python train.py --n_layer=10 --d_model=320 --n_head=5 --n_kv_head=1 --head_dim=64 --d_mlp=1280 --vocab_size=3679 --activation="gelu" --norm="layernorm" --norm_place="pre" --norm_eps=1e-05 --positions="rope" --rope_base=500000.0 --rope_fraction=1.0 --qk_norm=false --attn_scale=0.125 --bias="none" --tie_embeddings=true --parallel_block=false --init="normal" --init_std_qkv=0.0308 --init_std_o=0.00689 --init_std_up=0.0308 --init_std_down=0.00689 --init_mimetic=0.7 --optimizer="muon_variant" --lr=0.0016 --lr_mult_o=1.5 --lr_mult_up=1.47 --lr_mult_down=1.5 --beta1=0.93 --lr_head=0.00595 --grad_clip=0.5 --warmup_steps=200 --schedule="wsd" --decay_fraction=0.628 --decay_shape="linear" --final_lr_fraction=0.0 --batch_tokens=[32768, 65536] --seq_len=512 --doc_mask=false --train_tokens=603500000 --steps=13234 --dataset="wikipedia_en"
MLP neurons of a small language model. Each row is named by its layer, matrix (up: input weights; down: output weights) and neuron, and shows model dimensions 128-319. Each number is 128 + 24 x the weight over its row's rms, rounded and kept within 0 to 255. Numbers have three digits each.
After each neuron's rows, "fires after" lists the tokens most often just before its 100 highest values on Wikipedia text that the model never trained on.

L2.up535:125125138091120178138114139127140134119114142109116145109134131101149088111106084130088136111140146113119141114164141110064111076093127127147122127122110100106105143156127122163131126105134083121121107090130079089072148108086120084144118191140092124169133125135108143130126140136169113132135152105161102139116113171144147141072102127163155174097113135145154161151195102117136170161115118144116137088147108148139050118150127111153158120135152138119139139128126104075130139138137146128152194141119099100147146116160098112128179186151066129120143121120085141137089107132097126118
L2.down535:141126098150113129140124104110176142133115127133108127116154164126147178146147107182167135114151112122148103115155151112142130147139113169126134121103127102158141126156110156132129184136125113131137128129088139198149161127193124172143169137100131115113106117152129114138138152123128150115166131143122118137109095131164139152088119116145111101180124083132101174088123119123107115120118138147130100119178130102128123128157065184146091163129143105144140117059147181120115141090115116155157115117161109097172133139120138142151103132161065111158146091111133108192129098156138131109
fires after: "h", "H", "ro", "wi", "sh", "af"

L2.up1178:147088110133104120157165130101145156081094119141138083133157088145156101157120158104115104147145124146125158163098130120135099101096101112081104106138155171091119159114169133113151118104181103141121119087141128156188152151154134160110118115170126139142091131166090104143129095133129125118140149128138117138102126094119129130133153097104097107143080136114129143167154130183126157126183110106128160151119128141112065140177132110144146125179139102151164124109140130135096147099140134202112116143152144143120149110158112105113133097149129129108136176134104102120156086132099126080
L2.down1178:152127173146133147115151114135129124098129154129148102167163090175133127121114107124121134122117153131146127127108100082147113117135159159104122106137178129096101150114112134152177151097125108093122144102129099094132119144133195169116135134116095111080159125138109066131140088144157102097085138133092105146138159139165134166112098150115113155117093103114122103084126145148124139105168176119120155152128142189139146136122159105111123144137126132123124107134147151134117134080106148084143148149168120140140154136125117145132131112169108131126116099087116133116175145162159156104
fires after: "S", "s", "qu", "Qu", "Res", "exp"

L2.up1123:117125125167066119152087164105096145084114126167097130108123116138125125109116120150113131111106116152142118109138156124107156138124113155124115131111116124128128157088096151115125105126115119123100121107107116111149117140110103099164126088149096134138139153140115123130132111180140145161094138113130119118105098130136080153137119129168118143118147144111169174103152135138137152138135114151090114145180124180130121139210095157117134153112107107133149108140136120058132179128152129098146174151188124187102122103127135146136122113141158102102135118106141152139119113120144134134
L2.down1123:093152148123144157126165153093107108128172097134140115127105124127104155100138123115112106116117173152120137090101138134121117109093107130125140134137100111139063118118160100141137131108143180108138111137152140132131164129110139140118154179128115119168137121132130102103149141149149131153122127159157111147125127124161141080092102165148145186123103177117163126136105115106121142143156167150189155127167156111110127121148138168140100142108082122107168075114104093132185147141109127092085128111142127139123142145137101114140138135144110158129147135116132105175141146145138094118
fires after: "h", "wi", "l", "be", "ah", "b"

L2.up644:126100140139127160154145110159088122117117111144134129106128111155093142170149127115113133146109106105145149152099157073064124143135151099112126088125147137122173147119108141127092152133141138157139166152097138111120155092109129137152143099086189120104147118167108131113138109151133123186143097159103111120156127089107137114099111127139154116110121139139144142129136114135105134164154161151176102147139129091136109170089175145137113120157091121106139146116126129077123117145139161128128162148141101118175178090194096174088144134137133146135151137120099142163169145145150070109
L2.down644:111120126149139129112133115167123123104157122144174142116142126096118125127157092143139139162126122079162138099122188157130131111129153084116123165142122104089121108160125122123116110115151132124093132146137133189123105184153180113133142114192120122108152093146098107207146157118129146109146102138128148139172122108123161081079117086117184122155104154148138129137143139130091130112143136110159170132166132140119122140111132073142117086145055130155102123105091164121108138130144144107151087125147106100151118147100127159120109126117085111136109130095107119108150146134186158155
fires after: "'", "D", "H", "Gre", "ow", "Smi"

L2.up380:120124119184147122144119110122076114167144163129185114120137104164096077132140151123161120120103114141141138112115136092153109125139155098130138159186128123089105157137107127128134145158083136131150144113137136128142129144145119137123111162139106083090149124080131133109139144117163076151087156116151106117144116120140170133155127109118133110082159123138110080128132092146102148111146106112104116133184104125098097169130153129146106084136151166117127164094155143138131166159130108176117114111150119145136085090123112121139095115158163150132131104147131127123132168178118129130
L2.down380:127162113130138112142131136131106104195147114122117115075128114103172118100152140166168123132123128115170128112148102130147124121152098164139135151154156074114134098133106123120142128158115127147122107160168112085132152122136117145133138127155139140120130121104186105116156131093112179119085146123112080094169096080122115119087078137119099043138121145155134106111134121110107109144139112105136134132146112105129098144084145151166113089171179128121110139090133135108138188134146096137096114084132137134085139137159123127131078135131138112118137073118136121157148114188134127158
fires after: "the ", "The ", "and ", "was ", "He "

L2.up495:175148177167120107146112112139108081136105146111140080129120110162104090165129165098126097142181094121118146140121148126137108109118105134133181119080152141118116139088081130097149086158134125103094106131158173100121132142123138103114135086125115138189081131119118116161101144117134148112121131124125140145122144109129144169126125136135134122112153114103106128103119115111124182103116083143160118123122126154109118155139112106139130155168138146058125166150130159110136112135170126143124117111138171128159097133185097107181125144104075103141133111103109118137161128115117138160
L2.down495:119109107150148138116107110121127201135161173123114153122114089131144116090123110136148118146131169157095151116128127104089138103109124125127151130090117125135155122138127099089161141127098099136069108148173148122086144164102132108102193120152143121136143154092153138149148137166135111147188133072101127148191129133122152118119100087138119131082133128135128104151186081121089124147110134103115119126138141086145145113126125148142107126127153122143119103136128128101151099140120136089096114127152145129142120127141118097114154128183116124119157109137102092175119131092098118174
fires after: "ad", "pr", "p", "k", "sh", "d"

L2.up131:096095101124180141137126150113092124118150137114134079082115119120112144148134161127116133161113103147134130137140144133155122126131132123120061145121141139159119183144104146115138100126092151124106128172107110128067137109130124082105090153151118116130128106098134146160103175171113121123127141093146079140124147110142137118087127144161138131127114164159121116117133149145113164109123085125150205153145157085146108109137139145143175106124107158160052116121113109100085161091059150110174139141151120164152093132114092094126120149148132142131143118140089128135118136103124106116
L2.down131:160145123136148127144136086160164178117133075156097121127149133136136177127159116177144119137150113119086135158175158137103083142113136113113189138092118147132126113118122112153077137151087089107132105172142164159165153148149096136109100113147097110138144109110116121165145100102133124124114129107143162135211086109157156105151147168089129101168159121139133116139146065159101137126183123131130089153124113153127111143123088150077097107095156126124135136113129156125129153105155105145143147112126122073123133136102120110148149156117083144148113124128152081125124128099136124130
fires after: "F", "R", "O", "p", "P", "D"

L2.up109:082111112103149131130107097101112140139141130104136107131142138155137131138135153124132123154149144114136136131095149151096123095119112131129109148108094145196133108112141105156127144166130143121133143141099148130122117100118117148154152100097088159097107108120142155171109129116091148081112187139122133169124153092151136142115128139112135123153127139122102132142166088126132172075138150132133142155156121169129062147107152114124120157138127127151153145106109122129136160097131072126100088126101135123142120150159082142096141161081120170129116112097110090126109082162123130099
L2.down109:133152127126132106133147127074129128108062142146114134134153189124109133121164126128120103111120118146152116102144139140094087120099110169139082118130140147141123125146108132119116148123115170093122134128100151079121108138158129161156119151079099126139144108094140150216161106117118120124139129158101124134107115157113143158149165133092136120123095102156139163115147119146133168130152106104155166142120103129156127112107119121088133158169129096133116137084082145114139136106146157159132131110155158129169122137116090118146155130115102101110077097126187098130129136148133166098
fires after: "N", "n", "R", "St", "Mich", "st"

L2.up1212:131142121151106130106140141108105152159146109133140153105165131122135100114119109087122135211138123105077180127119153146156162148107123144117110120155133118125106140124146125107164137119182173117117113165146132147106094137120186151133167138111128108103110173123095097094096114100137141064144108125127105150144112123075157135079132139140129149091098124130111082103178140134132152132115084141147175139140113138131130160126115156140135105098135107151135159096139138107171094129108158132122136134141115108134109143152149137144145140152116126147194129113111113133159108181134155140
L2.down1212:123169133106135075174145107094140123116128118173096132116099108135092113094140132112180143141145116148152096167123129143144114136064172157147140121140132148157193123122145140137133133099142153123124142136124114135117177140079090081117130124152109105087167089139139110180103179158142154126127146136133148127114175114130081116128137194161133134176134091114119135110077146156101143128117141147111109105137173143119115128132126095073154134124137111141157139171149101132098172131122112140074152143114123114135125109126108145122145159152105155122128121130134178167157141105184178081
fires after: "t", "s", "S", "At", "Mich"

L2.up49:170134138138117136144123136138090115118148122079165132060118152130090126134115125104110130186159139090127131088155120122128150116073121139109108141125099145137146124072135110162147147084121083110165087158104125087126113116143110132131169119119101153106132121116113143125071110146140178111105167131100155130159144082130163107141186098114131130107141127149085116140131147173114170085144104157116139103136122137098146164155079094142125141119118132092142169149173183120115114146157119167119105115143101074138163133146188086110172098114147122125126122135115131153119172123122096110
L2.down49:108152103138171145109070138129136137113140119124158118094101102118172150113137106195156133128155184081110107129137160107129086118132129102141137126098161130127147121143122118134110115110168100133133144176145118134143129119152142090146110124161149169130115139162177117117116144093119144143192155143124143125136107157164126112130115080136149127128122131157074105145127090129100116114169108131145165087099135151085118135102144139130135145118156148120128121142133109146116168156156112104096086138107112125130114122116161117112149090169117127159186129158141114094096123149113144121
fires after: "'", "L ", "H", "Z", "; "

L2.up1153:162108131072138142109141117105146110138107086138086067103110125116105166157114094129116158058089107139115130116154138103152079101146153132142101094159153115099099098058112111093109148167121128120174151144118155110166129135147113173153107131079138087135155131149162146144136117104109139117164140074174098121110139131121143138110120144095156151128142108115152117123142126150092087078127106123091126155147117148127107108139121135126123077166144108142118157103129113130147096150130136157155127120128155094142133165118123123140103118141142111123108112162133111083156110142123154128
L2.down1153:106122131128128135136098164085130118141148138122091165142137120126114145118170112143100135156138124166155149129112162135140079108113152120127132165130122121163102152136109165134137107161136139153127119104146102127107129148147100090147118111148093169132148133127088142120110146135155155105132133122146104089108113107081139101104159177138127124103125137147188125133176133091147108072102094154109129137157121115133121148109103099159098128105135114128111133140105157155091122110133138128087081154122096152110118143090130111101082152125088147143142123100120042109145117131119115132
fires after: "the ", "The ", "mov", "sc", "pl", "fac"

L2.up619:111132139145111155154157145165138095145141106125126093143162132130111104100153131121155128120123129110097131128144143126116118111127102127144097117094166108099112105117079093081134150116131128124146103131168132154118122062100115128101166084152073119156064092084149120134138121122131164121105169118135086125115156132138136132160094107079128139120092123091106107121121115125142100049082125112122136136163133122145115130162103153103125123152109122120120135118123080130139136092113127140161133162127087144145125140153128134151144139136116145180136132151109107140110119140144158156
L2.down619:083150111148121169106115149123123152089133140109140110123090127111151136125155112131132172147153102091154133177135153170130143083114182139150110106145101114137101161118089178124138125082120126140127085108133094125105137115157120190114136157094111129098131113129106140111141121139139105169129115108108133199209092126109170116130138131135118089112162134129106149145124127128161145123152124129096118134135087136139089118086143124129143080132127098131140141139173168128144172111130138109091120121128146106140134130086099107127103085156095099144189111123117129122139110126121153152
fires after: "P", "R", "p", "B", "St", "Total"

L2.up416:124114088153094112135135108139113124112130100108156131176173130120094145117138106123079171128103143103155122172127098123130109164165161125114150152122086123148148140144091136135126157146134137080148122126166141080138110167130093114095157157159110079123092143176094146105077128108123116091158126121135116116137112129128142137109117142119147114130125148146101098103135151138131128087129125147124144153150155110109108109132123164147104093105126107109164156143157126125105110121122148117152108116136116144122098160140166159129136139124161142133110149146151127121155130122068162111
L2.down416:129168117145116126137165078115103117127112142126069116160114172111182158119153181130159143135147114085128148060136132099092117139130103164145147165079151130140129113160140168147111099142097105155096123122119100096098166074167147099131066125068149178149137067114166115154135069154126109161098088160193098122073111139117133106140105121115103130122121141126150152166120131142133107115149088114119166142145114133107131143111125098131158161131151129120114076093125120126130110164119113132097095125129176171133127131123120115138131106159116125140149127113139115132086130142105149140
fires after: "0", "N", "cre", "st", "n", "par"

L2.up913:104113155135114162110105106114144116150123112153139170145149082109150133168121122126132117127114061174090142139136137122139149087113133125114166127159171144120128093108086157124137142171160147079115125118120172109135165163165141107101159099104134118138137150135128130136117100083143144127111087099133145157140119122105125129146134120155110155106123125127105158110138136123174181093071119173174162128041122108127103118140094150108162078107152120153123143095120165121110119175112140092140130178126152130126137105150130110130121124120106176111119135130109128132139127114117145158
L2.down913:133106111144146124171100135143129093125128131170110128088115105062162140153132151149095150138159137118108127116136113083128140146122163111145098166165185106141128102148168131133130138111077192190153108130124121162105170106138164112158125098152131130128128110181121164138123146109138129128102093120109163148150140130163107065106109141148102165105114079140094141141128098114135109173119084170109150140130119104082103083107107112096124149175150105133117106092174113098071127133108128133126153113135120156117124110115106121158115170110113130139145139116089133133182168127139146111
fires after: "d", "n", "N", "ent", "ad", "D"

L2.up411:090132177132115152141162115127116090126122148133107121134141108113125190137134108133119160148154100127128120142099145162111109121150137115112123142126087148113133109138139162116195138107120146157082122138094103150104121129142144102129151093150115121133086088146128112140124125119135153156142150106164128133122099087108133160172127116126117102168110139144125108073067120154184183114099081103144128133103129120122090122141086115113141184169132159088145141144124153086128127129140118090160115137196116118151119094140149164115092164117137109131151140125095123121153164123130089125
L2.down411:099103126131141109131139134152140125127126134172139114166098125103144135105088139116135144111128101141116146131128122107171124126112130143146133118109086148148148110101116124200152140102090134092139143121119139099135080104117091123131156135191078077113160156135105169119136162138150127145106121104142152162166117126108137090159155091172152138125122155138137108106123150165137146137128108101137173124108153131131100133112109102122118093131174098095135128138122154140096144138125144118119129103157139089120133113111104179132176131133136124111103149128161152149138081077150129062
fires after: "D", "G", "C", "d", "Sc", "g"